config.toml
num_hidden_layers = 11
num_attention_heads = 2
norm = "layernorm"
parallel_block = false
lr_mult_down = 0.7
beta1 = 0.9
train_tokens = 181400000
max_steps = 11072
MLP neurons of a small language model. Each row is named by its layer, matrix (up: input weights; down: output weights) and neuron, and shows model dimensions 64-255. Each number is 128 + 32 x the weight over its row's rms, rounded and kept within 0 to 255. Numbers have three digits each.
Before each neuron's rows, "fires in" lists the words (lower case) most often at its 100 highest values on Wikipedia text that the model never trained on; "fires on" lists the tokens most often at its 100 highest values on Wikipedia text that the model never trained on.

fires in: "to", "the", "became", "as", "was", "his"
fires on: " to", " the", " became", " as", " was"
L4.up129:175092132190118126092116122134127177068128085140088125117100180127125154104154079154189114172024157100168102034223103115101078099157186105139106108127135161100123108111132126078148185110140122145155134111192152160171125085140099139125084128093144123135166189114119151144148127126113161115145138171064154132166166136145172137103127115150103103094121154106139068103092162176101110146157148115146094110084171149128120141189056145094094098140103081106146177140099097148072161121095071093119065139134104188126136122182120119112114140126134219124122120102116079164158084153166113166
L4.down129:136122130157115116135173080112150153140125142121081149126118030098144140149054167167130134145159105082171101192102083088085132173131102217191170169152192125125113135149154128113091093102105144160150171130079093137091124176074109134108089097140171104119047113147159157175161145109160158145115120152157126150136131138133158094167135148088137111116149155067141169109144186147163135181083120136098076166105133154111103146128083117166101118143160119139147131098142157115174116141129126139185141087125186158100071174097065125116168130124181098111148124145108098147185160108211125147

fires in: "an", "angle"
fires on: " an", "An", "az", "N", " An"
L7.up268:117124140135166134102143113179152135135178135182098114106125141099131082136087144144144120119157129110133147092135154156169130111082135132109095190223159118112085114117119136168112161128175121082183104110125119166137103166145118121107099123127131145157130111200137152091148158116172118120128131133179144109111143141160084102128190147138140123152105117135039120106149117102061126135081184185087100074153155123124115037135059118069039110076115087100138202082095096174133174137132157178102108153123124172108160137179099175100160123114133106124177164107131132174107158155063097123
L7.down268:187141181090081208142154137127085095136103122082171136096104124172138183111135072145111110179176144056132105092151133118148121167150130113084109190140112079179134156112085179108129132154084128125067128096163110150099116137080124138130097130080140113180112081173116134173133047157140177162099154150139167109118138127121114150155147059149119100155153187088183151088155136123191129113143182148130148082108195106063166073182158126104083156110108153122102166159081134081128108080151167141118118132117102096125112143104109093158169130106111086117115121135142151144152088170169142096

fires in: "of"
fires on: " of", "el", "or", "ro"
L8.up805:107147128092168122135056086135145105095149089124163115087114140094098132161148146116158090199068121072156112088165119158116161141113102153144098170083117141145154105128143206182115183121138110118103163157063133107140071174105141106126137133110118107113107161111102162134142108096068136128090134145138132131140132130195142127101157176156047175114175140149087104120144132136127162112063086151125101126154154103134119122156133159105145131164146175129129176072115138087077155128106154128186131136072180158111127106180113126129200116077114100160192111141174105135108088172179140058
L8.down805:128110136126172142201098156101090076211099157129113148187098121148120101155126122104123107141134131095179146164118155079102139141089129143109139164123094082156080150116133087110160132107122125135120108119118124075146139128130125126210116092113157125156101122193179088151075158114160095067170123183102137132111107096129098101060146155099110108041141125097176093104135105147102132181170099090100111116103159108114112162075059077135113088150186149146146185180104143142159154183096194148143151139209100146050152165094156115167105178152120122112144169145123134168181170101127149128

fires in: "is", "was", "s", "class"
fires on: " is", "ur", "ual", " was", "'s", "ass"
L7.up387:144101118102115154134073149147142154107115085160063103068167113108123126098103072122186101142123140130103132138143121103112110127089170079121096130090157145153148089127164134093147134168136143146141130119056073141154080139126127106111128076136124127049107124128088119156095154144183074146101143146133091094163193107128129160087125147131111127122135142165134109119098123101203115183137124099116063091138101174143072135096136154093100106148181219111127133188151174150179104117094191166147162163123145099138133074198130169163173085155117169137119162103032104164092105092159109147
L7.down387:078137133123118102160191111121140171103127106187084176135181142150195119189105191151086130092129146108130173104119132136135101087164120155124143166103133220100101091158138105135122141117159125094110136158086103155159112138158128121118106098125109158129105108084133098058165160149109100101088119177136125130070080106128120091134179105124105142118125126130103152125147161094114117125099097124155123071071127129146135100162090125103169139063191116083153078153171158185131110157197100106127130187184091114153102126107144163129073126171126088111129096114220158147140108142160148138

fires in: "of"
fires on: " of", "in", "r"
L8.up625:129128102103108097118128145134140125118108157150121138108085132164139176142159125124193119119143111164107087168112124142193076170167123072160158154095138107053140086160150117133134093084172031102116187106112120115168099080165175088045166124165143173117086121164121154132080156101117149159127156151183108121150072151145158121139114112165053104210121093135116125153079160163133144162050106160112072092147159121154179114178123173146173109122146135115133110073141120114099157095117120087165133121113133120151109102148125116223129164117149105079162128115120136089164101102116113136
L8.down625:150088085155163121157088185112126123098153123122095082117129085097137082170116109067110125119145119110143138069132143115095147145145181089100102121121179117100146071150192172141131116104127146151147075192159081073073113107133120137124106149143159158119137203161158120139126114089153127136111117081099115109127108068107088131116126194185119135092146126080161129115148138168124098234164095143100154060110122137140175134123130083143130167104156095173046105108160132147103101160117149152129113112101121136115121171140097135134101127059080137125109176115127117031137119146099153135

fires in: "one", "this", "each", "every", "only", "an"
fires on: " one", " this", " each", " every", " only", " an"
L3.up383:131047125150095139132127142154109148057148126186101165126134116115092097145141147088132129111122081123123189126120109114191151080182147115121139133160196142080165117112127078135178088103085132153154097136157144075090094086142115059104118143076131157157093128154125116124114154187127117176138162148153149125101091173123092126144129120096066140142129159147144097179132139127095145182142181107085031119207199086110119106163129071070155188081174122167133182120134170101123129101107190099115144149154175185175142100127106075082107125129144146084113164156189163161105119102083119155
L3.down383:109184075091125173177088135090102074149127130156043151175122155201131161143151111149120137103128123095138109106107109156098100115129125145132168103157087132132212111091072116112123115098090123191137094107114109109102138091128168105123136097109143145146096135193153112102157116145119129112158095157160168112107166174125168141138081134147079042157112146140108145123193128152125117152123169103148152155100193102136159081197157096176159151131150103149095204088149117143137108133121131152110141124119108185118131137180034122074127112121124145185139118117103141162124173116099134167

fires in: "be", "was", "as", "have", "with"
fires on: " be", " was", " as", " have", " with"
L3.up754:145152067126108118064061151112078094168101113089093193140164113149145152136061060153119130096142111150152086072158142164124105154189115088171130114078129143157128200077071081141128176091127230114111131109132112122094125116094110145153135121109148164085132093102141145115191100081124131120132122161151144156195069139132112105087180148132099121113109122133159120129159190105088104167173138078117181116142162166091136157107169172155139104193098128091127103095158119157152135133111119113129075145149100173085149120112124136091120165159131119133122090113061116135117166118140154198
L3.down754:098159151102152086120137125104139102059110206148048120148082117129084089135118128136128132187131118066141134110165061084146169173125184130083143172193166187134124045122141142177118191125128143112134110129178119144132115122133168092118112156116169140138119150173083140134084089147115079139158139176179185143086139095103128103127097058126145121115098117123235091143139099126156137160076116161144132103103143129136089134170103187157145133116083188090168132115150106138080104080115132165066160085140117131164093089143119169107148078142141098086106097173136128134180145150087080139

fires in: "a", "lawyer", "as", "became", "business", "affairs"
fires on: " a", " A", " as", " became", "er"
L8.up384:088114179142098182115136143173099165084089084150136068096133127142137115165117151116128143143115160103123174094129145081152144194123180146192093095128140104099104137101145104134146143144065185080161068113142101066121116142113132122192145120116089096138171100098141192091139089103077131035184153181173149147144131114141116142150150132145114117116134093111144088130120197133138068124147116083109137148105136130133097163198115170150121077171097184128123164182101080120153141085140138109102158182098172123177090098101142132105155145161180107102109117104069146070113198101107108121
L8.down384:109133073114121106113106122097184167096149161104125102186087089169212170140192133172138148091093102114136139152079120139171107146172108101098154106143118094119095160104148156121163135143126141046128148107162191115127130157167127063127168147061102116105090090116103072132110180190139099120094160184105084138178106122134085108138118115114103171104135132120150132090159134095172096154088095141164111156163154104151072116203134108117145171132132127102104108157187142048132113161110127066096079167092182082068199171086135090148114110170125095118103158142060181149179193125143136202

fires in: "is", "was", "are", "been", "were", "served"
fires on: " is", " was", " are", " been", "ets"
L3.up642:151101131141167157110120142080127141105065134114165153109109109154172136078139123075117134129142131118187164121174139150097179180144159161115127105084126107166132120157160138139164093141118095173104127141179148143179121090133114081092143145134108148189110162114082128185091145105064142144152180111078159112101141051133085131130084091182088141021141093132178110067132089208117131099103118085124118061176139102118155087070108125122102173155157062088132174160119121073156177152132183147126115133129158093132066112122098127177142168133134166141130176135139098120081124135074087119
L3.down642:154087115127142137200161113068097094153138120131156157134159164135109135215124087113142152134130109130115138152114117105154143034123113107177134103117146120166118192133091125104129099129138076188092084115149182062104183208144097040183067128107128127195137161084167152141117063063094111102157146141125098174112123111116124105150125141127121090158164111141055160114132137136120155113109116136159110145116134141114152120068116072088094114119104119118142151133118123110187154136091161143138094059091094148132183108149098132113183111178098117179118125139135166143099172142104050100

fires in: "in"
fires on: " in", "1", "2"
L7.up328:173111134148141115098132131103206139142130118160083208131165124170089146167133082111125091105164103144119104133136181154155137127111067155106173112100124109154133145142107084086151106122147102151111090203123136125128110167165137103125127114145203099130087117159210026126073151174149130113103157116119087141091128100120143176089166154149109191140122054085154175089114127167044069104142085113115131095142088172142146148118122160085113176144114101116182154081075118114145127112109144151088152105067156149139097119151141080144031119166132146193121157106117140126126149134094140090
L7.down328:125105124138135125121157131199135127089123126120130166121101080135199195087185162182127116119104117111126157168161087121111116146179122100176110120097131118103087135194160095110174101146114056110130101136154060105130154154182065128101110118186102109140130114091168131124067075071092154129125159055075158084109105140105166145144098103166121128118089165154172166168167141105103085107177125070122157105138091124130148107076163134076091157140109104095129176152135149171135117093091105121173162180154118111171136095117109089101129155066138213128079186098124098138149086173142137136

fires in: "an"
fires on: " an"
L8.up214:112120141100104083122171177105189053125155106143143126152100161168120163127078139175163138164168149123125089082095170114147150111124178098102108154123151145116144129158114143136154070106112097094106145113144118136075227069190136063101126137144143097102130129163157125061068099072194167152097147106180098101163117145102062153054092129116096090128129093154080125132138169165148071154155117132112146128150148101073164148173107064135116149121140118178093203163165150127090124176169123114128152219168112114121071169122173161106135100163078161133122149127097174135103134112120181118
L8.down214:124079115196082132138176118153136109123114185123124169118103095115128090120085128150124088136116137163079087124157109066183145073120021061116082166128168146142073132121155098156088137170167174144096170125121099118122112127148118137098032170121111131148129114192151134149138104150137139165105182122063078119135161102114102094107111083133142120133107166094113106106119195103104141128114136142103099170103108072138147117114149116118133143167090120115117152116187097108170116204125110113125114077145163104126064176102198160131158158106136135098102170110168147111129142109146088118

fires in: "a"
fires on: " a", " A"
L4.up879:119122114060145129143133118170101098083172098103111156159162133204156128177122160130179142100150128141162173118141154119170115130128159108162175124099153079132149121115139111094153126155131151102183149125187147102049059102151144085128160106110098150097136167096118096137188183097140129129155145107099139162155159083157166195103061149169130188178095119136109124162127100077141127077113101222148102090098153152143114052165054179130109112136164101163054171120106111106198159084101161110103142118060114124149116144101183124119075106108124120175105152091118116106124179153119144123
L4.down879:141100113128094136151091134095071083114132077090104154154154125177161126134131116154130138129108127112134136163099120095085148122176188179160094113093140120157204110146155096093150160134152119131140139113106098115128093134166169125142199144136071116122163137039109155112143106172152119075181101118171123153157232150133122158211089177146086130125092098165111108107090027123135069114105110144162135144160130151064177109093133107183113061132157108143176124151104103150158084084115153135126152134083129132075131105109084186153135177165087080124106143153150196106133141096119174148

fires in: "which", "that", "who", "derived"
fires on: " which", " that", " who", " der", "at"
L7.up546:161163092123065122089113166095067111148106140123108138161109098165152096100167166110144188097132099120164089061107116182106100137108110144148136128122144081063157159121110179124132124137152097154138121139129191126146112118159164112138154112137072217106184139125106150132103101136080173141128143112191109065084117116175094138142123148156114119127155118105139137074134112089084193160118088156139157157086101134125170193167137183134128089128114140119135158132145144081134116162157088145112072132165094128050155182179136164099097097187133125131162091169152134120099081127172175110
L7.down546:100122137151155127091176116157074153105113119097150146094097121110094067154095131130114139164180124131152174219115141131150126106169098164151107163084102142156104086112168084068168111141138104145121173082137102117125161135143131124098093147100077161115096082164116106095133194135144209091115150105123137188152071101189160128128151106133181165088078173097120099128144162097099100091116107093100149119137136167098139074108125139124085193078122125158081112096147137137105141101138134153100114146066159123189156132098127192100113123124147184111092107139115107198128139139104145227

fires in: "who", "that", "but", "which", "it"
fires on: " who", " that", " but", " which"
L8.up744:196141117130078138088115118129068145110126120068105141149160128143130095108159146115107102124129058079113183122022123090125111141140148072102126148103118142141110162087092131167120122123106187160137126171106171074144126143137135120160162158113079115106112096095162124162118175133100138204127131067134116144177117154140196194145134182112132120092172173192152124139137112046043118132138095158139164126091173124143136144114119133171120161162192106123099230113107139120095098095144112082167108164120148111108123152147135159071105160161118127101130124148120175043119147073140160205
L8.down744:173076132144120171156124150119096118108106149095081135061104173131160113089097139072169095165143143228133142113142093148060139138101095152116189178177107233143146129094194149128083162074071134101118118146162121122209099131147149102136129135078080121162082138139149128157112153116133177107174150175107117096160135099176151094182134117180137110142081112168075117200134111170128145124101132124141104118122038186141107061106095158109050104107104142124148120182110135120185105074074176140084156120089145125112100112101169137122134085107120071108117140155168090157140128092135116113

fires in: "an"
fires on: " an", "mer"
L8.up287:107092152110149148147117147083063159160178115133134147116150146113138150161092092156154134161152087106151124108187186123069172128158112113147181130151128093134122112108132116116146116092127065157104115173124161148115156151117153160086102172139081112169139129185132204116115069119042104111133164125117124150151189134152101139102117110177105139179151081129159201107179112096080078108097138113127110147148162119134109140109168074159140088101108153131059121150094131147100153162113139131101129110100127069114082177075208176089171091180146161161085079112095114124065100138164131128
L8.down287:173094130127133142179088139119105134070092139143210092129171070130109086119184084180070126143164120117140124088079101101100125081069133110146178144149123102066108112048182149116153142151131142100087150143140085123148119147142126161123184146127128175136129111149112120148125134110112147127149164131127112138101087114098183140118135146157107085133158157070059173155136143127122140193144159095061143084096105067125155084134164200153108149149139166161139109121073109149118112071119144147192046129148120169169129181106175153151087128147207103122178109119199094141132113127116100075

fires in: "and", "the", "in", "at"
fires on: " and", "The", " the", " in", " at"
L7.up161:094157123135176124101111099155096110096116182175110152195177060143121083147135128131115146152161094098203092173176112152079104100109085149168156147156150151133148151172090143155162143091161103132149106099149132053183136127112156083098082114104126060091155118157111169150122149134139119167103138106156155109152108156114110164129097157176121136147159142135154134106123170140101168141149115082079128123168077184119135091130166147130095076109072142131119133100199075197079105073165051140128156143061135119129153111202124110122128180157170097116114098137099119073113141107109100151
L7.down161:075160079182152130128138118157079167116099228104102135125090111124143148128126094164159148160147129088150132151122150099141163097167139162109119161130153255084067080156144145098166120082138162135116143138146122112136157117083066128119095000121135117090150108165180131128110158058124130150156161023145173152165105125123125120131170095116124158120145116132112140150075142174130126084069143141143156147144069126152094103119163114142151082147114156130138151121136109107102065151155088140141120075091109085141168077129074170159145146106126124156146134087106118176147135147139148130

fires in: "a", "intercollegiate"
fires on: " a", "ol"
L4.up98:142082112082119104135113105076144135105182114084087146129177132115103098114089167107178124139168173139194145104114106110100074105121093101084087128133113132096158083159146115161099089113140153096166177188114126151181080137149149151121111112145114148095115154108094114059161127191125152108101120137071152127121144099202129133097103144144108149109061133125172147132089138124124094144066169192151032123133180148174115137164132162092160155116106076103144126096141125185100200125126123116124075105072126086159154163183131098094062154127147075169155137092089106143180164132071156146
L4.down98:139162128136145115131120095149160135105125125004051142152107103169124115090168106181156129167092114127148160155159132097127151159129157100204132069146165099122151092158101136147166165156130075148102119139156153135134076113165179144158145095133126128072140149132151194078175128154144139112115115112149077175092089152159144138135107151139118186106121104141194120122105120177143124059075109135065156165135090127116136116129158178113107074139150113094173133160131128141127166093158159149089118113110094122113115150126171163125140145127113143090113084168128178075174178082149169129

fires in: "of", "was", "is", "brand"
fires on: " of", "and", " was", "D", "d", " is"
L4.up495:172066109150165159112123097154097131117141107154166079120126145155132124129115111143157157110140161131077163141115139134098130103155078142156167146086106108103123059063110211117156133135094112118127068095128131122160153144176162138078090156122095059056131161138116150143064100085178120116075135134163120183104145127161209163153110105143180127075129156103148113123159175158133165126115104153106151150147110168088115164087116165084082160115082117162124183066144125111101127108085131119173150132088112097134152172160164156189159101110120169144082137166161186049111093081158080114
L4.down495:151107148158064181150028137096182170154093065180164081121137126152126139174141141119092126124104119104139125148159138132130133111042092138137126111056110131126167192105135082145130144162065123125097094113094157163169140100152195090093172135122110136168132153107123209164130177094117124130079145117102144099188146124169146088149120133135119100115124129132156136132147142080135138146081155110110141193109134185138136144081115105156149108154121140116061122112119157050159154110110204130128157139133119125061130138115127099117084102115149070077168174148155076170101130112085120126

fires in: "an"
fires on: " an"
L3.up283:124143150141154131103196163103144046182132121080115165071059072131114108183127108197108099022171159182141087114091080094171134110119127169118106166120116096121153136083113106162115087198142157122104142181131117164157117089148107107097126099118143126102083127187096112121098155104106130127166108088166139168112132111162117131101109144141161091152109073124111100141135135137090135117154187178097135149116136103066144050150215104136111132155100119157091180104131127163048098166095138062149133163164139174141126164083152098168128111162110123175096134120152120135113136162154150156
L3.down283:124189144197156135078141128121157125221132119204119174056104126117134154067100122174134059087114131110064102125096108124161103127153113141108095164159071129149116136130090121158111153178066118098084134190081108134114147081158175143100112094113186123142140049139120130125071083102103148091098151123105139164120117136110141095123159143143143101131117181150122145143100146123141131084118171225104121113137107086115139080150157134124099153097108175159137178167079091145116078169112159122109093111127187138126109133049146118110089115142104180117119152129128177122090131210145150156

fires in: "was", "is", "very", "are", "speed", "were"
fires on: " was", "ed", " is", " very", "rat", " are"
L3.up106:105145057101147115033068139132153167111077112153147180109118081170146101091149109126146076192156118117080094104169141138184152175078116134120117159161089123095125077134140178154099142141105104164105165121171144154154119124062128123102098127191139078128144169152103144134074141141138100101115099110077137146138131186137071163083137126175134123119124134097094121111130128053139153166131099108131123116178136109112081080106096153119159166212144131137126186210142156077094068144137134074093135122142098191190128105109121103154109092150111136156102161148163149140131171093061100153
L3.down106:151191160099170086125126113085120086104159099197142068165087166127155116107133113093093135102092159122130141153110103113169108087112123161175164113072164119171157127137141110202115121135180114139111065076135156073167127095107188109125175154097126064179153151133156101126119119104118097138142158081102134155197129127136122139129190159089105157126180069106096133075127121143108091128154120118110134164116149169178149156137135104046111088176102166061142167124145146106148142078122171137162117111125186082182095126134137090155188089077127079084057138098107109157067132163057122158

fires in: "an", "a", "so", "first"
fires on: " an", " a", " so", " first", "ame"
L3.up211:183139145066084090124119170110130120134099111099110104165194110147158134161131145137128114182184139139126111089016080135117151113117138108118116128150130138167184140108107110172177157126098046104097179165145126102091148094129128102095171188093098105121117179120101134136144093147193115146135152101222167116173127160160080128149155139139125066146053097109113143094131190146105077115128153148148112091132087125166178112167114117056116039144100099104130128096088130156131129159182134173172123122163096160178059168147124181138112124159110135125152158137064115167145160189133142130
L3.down211:114125111101112169100108122126166136104143074137152092166092133120198154134153141142122099153108162154114150105103151103138121207150064143133081134123095147095099114104167094168117145088098130161105173102196154145130118113194120123076118091160116103068065113153158166120166079116167157117167096159129062157115098087146148093095124131097139108151070140148207172130167132170154137167127123170077134102142099136144173126166079096080088145085096155126129158117090126206093185151137083139149130099152177122120108152130141135119185089161151142106062144126155112093148156148196181110

fires in: "to", "not", "also", "t"
fires on: " to", " not", " also", "'t"
L4.up633:119087127165186134065101116121110097107101129114192112127196100136078102161091141174094118097134078088072140094143137150150098109082149139114163111092094138148124125134052129113129109134141085142175031134100152153097064111158128160129152033154138164096161166131092106126123136076136088113120105092101167185120135141141131118076113150163079149151126089148146122093126095104068121159173087080081159114117119133135188128099127131138126147126132102076128163114076101161147155139168160152176114137191197158122155114130176128117165107128161151161163099088055112216076122088159126139
L4.down633:126120192135174134152123105175152146160098121132098099125136127073075086091081166168100126143185126079192148154087126085154097121146069078128073138140132143128092078126113201197147116104121083104127136118134209139121141161119155147038102131085132059132145078091079202163179139157103098146167130129106098150132164198097139106081140122123171139116166097173147148100158146111115165173153173057158135108096118149122140135145047120141088152181060094102148070052164099111172101112103117166109147122180147139133106159117162121181125098119128137093124151127135128095128071152176153139

fires in: "with", "on", "0", "and"
fires on: " with", " on", "0", " and", "h"
L8.up983:165133111128135144103119086115120089131158191142156141115105052148118124098083173192108164127092148131115154105130116123136138121120096221155119130135134155175148138151135126078145179124132141121118151150189143105143118114157137116114129203073104058108145153152145155187145040175135113107073173150156128113193115140118126131125151154143140114155106149149094182120132077089176102203121096111120145081078133138120114140110095156079048172134086135081123085140153110098038120145115186084182115111112134114136105129115179085121120108110148156128137092096126136131133139116117133096
L8.down983:115167132113146122160114126097125132147118146171126139142108052193131164081090119185116077142145051152122176183095131148145117164054119132133121203113159094100178121158164094121158118154176066073169150107066106104122104160120149125087147167114125079097164149149126112118099130171034194097180078173100120077108111117086106130115123104127100148154153102169104105152164123081128168094114155111156093188147134137156114110136133126148162145170140129111097155164161170077147120147118139179093129090194169146086162098112154116141142131171128153126129149127128140127161120085167098120

fires in: "is", "were", "was", "played", "are"
fires on: " is", " were", " was", " played", " are", " appear"
L3.up175:083061132163142097137136154174121129139098137122124166155084126131163108087117133056093119161095139129123146135180140107184169131122163056169115134125144072110110095136117202112128119131188150171140110067164121082125126117124165120142129161156168112126115135146077101163072076108138193105142190158156101077107094147150199166159136143133175100107127117164174108107119130164147148127124181168100121143116114082086126163103114156048101102125208123151091181164116135095130154122096140137123175155129085113130199173107120069134123137130129167127096122081156141074139148085103078105
L3.down175:158100062112092143093102070085163160099153139159171112140105189143133141138105127128096125139091158104134149112166156159046095110085129142133134140146088088117110155062137087126113137128168166141143081099142144132130166128161193107149065119103157145116091111158118128114137125124147033136147205110147115190135094079169123151131068144129138104142113080074165134097133095115086139138044133107089183146138142181165131154128142102152118146156168154097183181183150123122096110180134148094151066100093189141147114145126144167157190103144124109174100132201132136141103077114094093143

fires in: "in", "on", "of", "under", "to"
fires on: " in", " ch", " on", " of", " under", " re"
L3.up203:094097122117149108119088136159092074169167143122124131134157123097128143218138132088094122161101134071117122166175118121166116221088179131178112116127093143129120102131159150087089179139159089144129117101135128099162066155150107118060122129125114115077108149173103104117133152132109126188098055146098109121210130170118110152165143108123139107171136096138147099126147156120152106158134134143040114133149193127122137148166150129118150079094130108129134159172100118095113131164128100049112064127125123125103124090122114102158076097051096155125140098113107125151126130173138099162
L3.down203:115082063221113172115070119147167131067128109147138141157109158129074142112084154137127141154139133193150143184117167058140132179138193134144096137116075164082150132106092125162085136138135141112084101178148132116154114128223187155068114142065085103106124171178108121126112098105094137109099121154129088126116152168076112126151114056065107058143148122131123129139157127102181068123162102142075134110145105116075157156142154173076057114073106095105127156141122099158119100137150126060129101153102153108108088139135107151140169141115159079102156156157164085088155180158136133160

fires in: "to", "ca"
fires on: " to", "CA", "N"
L4.up717:191098127173101139117085149133131117065131128155159119134191099119125112080110122206153122092105130100138096090132132151093129068125159116126185121177117105117115097113121120129097145133160132127170089080140153194089115078038088123089136087110150107150126160227154119130157166104148062173113147117130100099130136109122103144147105079178114093126138132103095146132127146153088107095151085132125066105141133097175128101156142185130177128109131107155132091099099098107129096132071162107132149116156120117117160105128136165067143111187135096137192105079081158132128179173100135156
L4.down717:117163152132180146160086131168114139178148146146173069122079106103137082106133134146147203145134098095143149138084123121101142110136089070140123161151155064084124104142139117177133168088137142135178098093149111136158086149089107122083144076126098127160090130119098135167108126124133171150063090175168153112172122143089104122103102167170107155158132085189162182069183141070111172155146177091205096097091131167080071121135070127083050182132131036150083130082119121147095112148189107115144114116137147139152150184095145133135155112110200144182048142175167166162132115142144120154

fires in: "was", "is", "being", "percentage"
fires on: " was", " is", " being", " per", " be"
L8.up45:089125104131058119138099146069166101136095055174096147129074139141116123121134119109128165118116098114104181165176173123107135155144146094124148139145102106068099069102152128146116126109097134156123089123119152080101149117041140134129104127079207108077153142170123138114118155155055104106100139119177162108140143154213093129171154137142033157150095031113115113111158128133121139166099151101146148159137154176174091182185119126048086085121152111121151151140171125117143093115197136146123129159124117115141120094174170155194204166127145092121125115135159083122150087121098094153
L8.down45:152140106211107118155164164125171096128104119115125128122158178106136146075145099128090113160145100101179102139120151162098142087094166121185126078129117140178132129139199095150149064139096203122139094141175138130041117120140143158043134124160150158120081158122090134148125103115102126103063069138129142185159127157099118076158073113154203151183138087119105117105152188137205144113085139122108108082108156172135089090119149107164196118155055128101190145131106155145125136109074109154130098074118106117090111104092098188112144111135120124103121183121177076100132155167088125156

fires in: "be", "is", "was", "are", "begin"
fires on: " be", " is", " was", " are"
L7.up419:121096141109145042126119099109147131061153129129125081117142114145107100140158087153109111117151164084166147161164107067100163110135180207094131119174115096144158141134155106142128171100171105156175127156112114083178104132175154150062109104066150104128148142175057093160101126064103079062171178101144139155215111158162106146162152152156153111145111141099153082149137188129093137145142049112098107121062180163134131122173232156171156108171146135124155130082148153181154122120093161156100126121051148108105140088124138189110129186126092150076137145121154085102141116144106095150
L7.down419:181163160124103079054143114183139166123173141107108121157131144160146138159092130151123104115098124107092129121163105212126151106145126142137182139136153191123124131161074154142111126111096078102125127084125151167117191084149090123133096072156098065112169098060157117124127124158106117120156128171139134127095130059146139067112098094137171103149132154170127114125103082177159166097142157124159155136145078132131090126119061132136119213117081132133144144102157166085107145116116165119112124121138148112182118104056109176109147146144140159112116099138158181109179120136113137228

fires in: "time", "people", "year", "country"
fires on: " time", " Time", " people", " Year"
L4.up975:088104112170121140136179106101130112184130184174056143093093152126089169133116180132092126121133109113124101142167150185170189137152148123142163139089107140101112048112166166139192116088123178124127155053141163114108164115175179103164123086172140118092108090097128107139133153162086115141104119074126178144133081128117062143112081115124177137180082184115133087092116129068085137124156157125121117156139088137175104122174097119171082108103120135107092134106125136116132157125089147187131125124138173137175084128109131161127139112227129159150094123140158121131159151085118121119
L4.down975:158158146126167130157183105149109124145137109176153080109133090084113123135138090068092129183158131093112147181115140095090143164134040104171084153149127146142099168126157121140094049209124177155189117139124132135145124086124190132100158141114122121082162206149134087117204137158102130150128201192120106164126154091127139111173093127193112124155131113135107172163111165103147116059084104141162106123093163107091074203108119130129123124112152148180119122173129079115127153130171112097111157132088146091094133117151105120130121107141069122123173111154116083093131102152154156133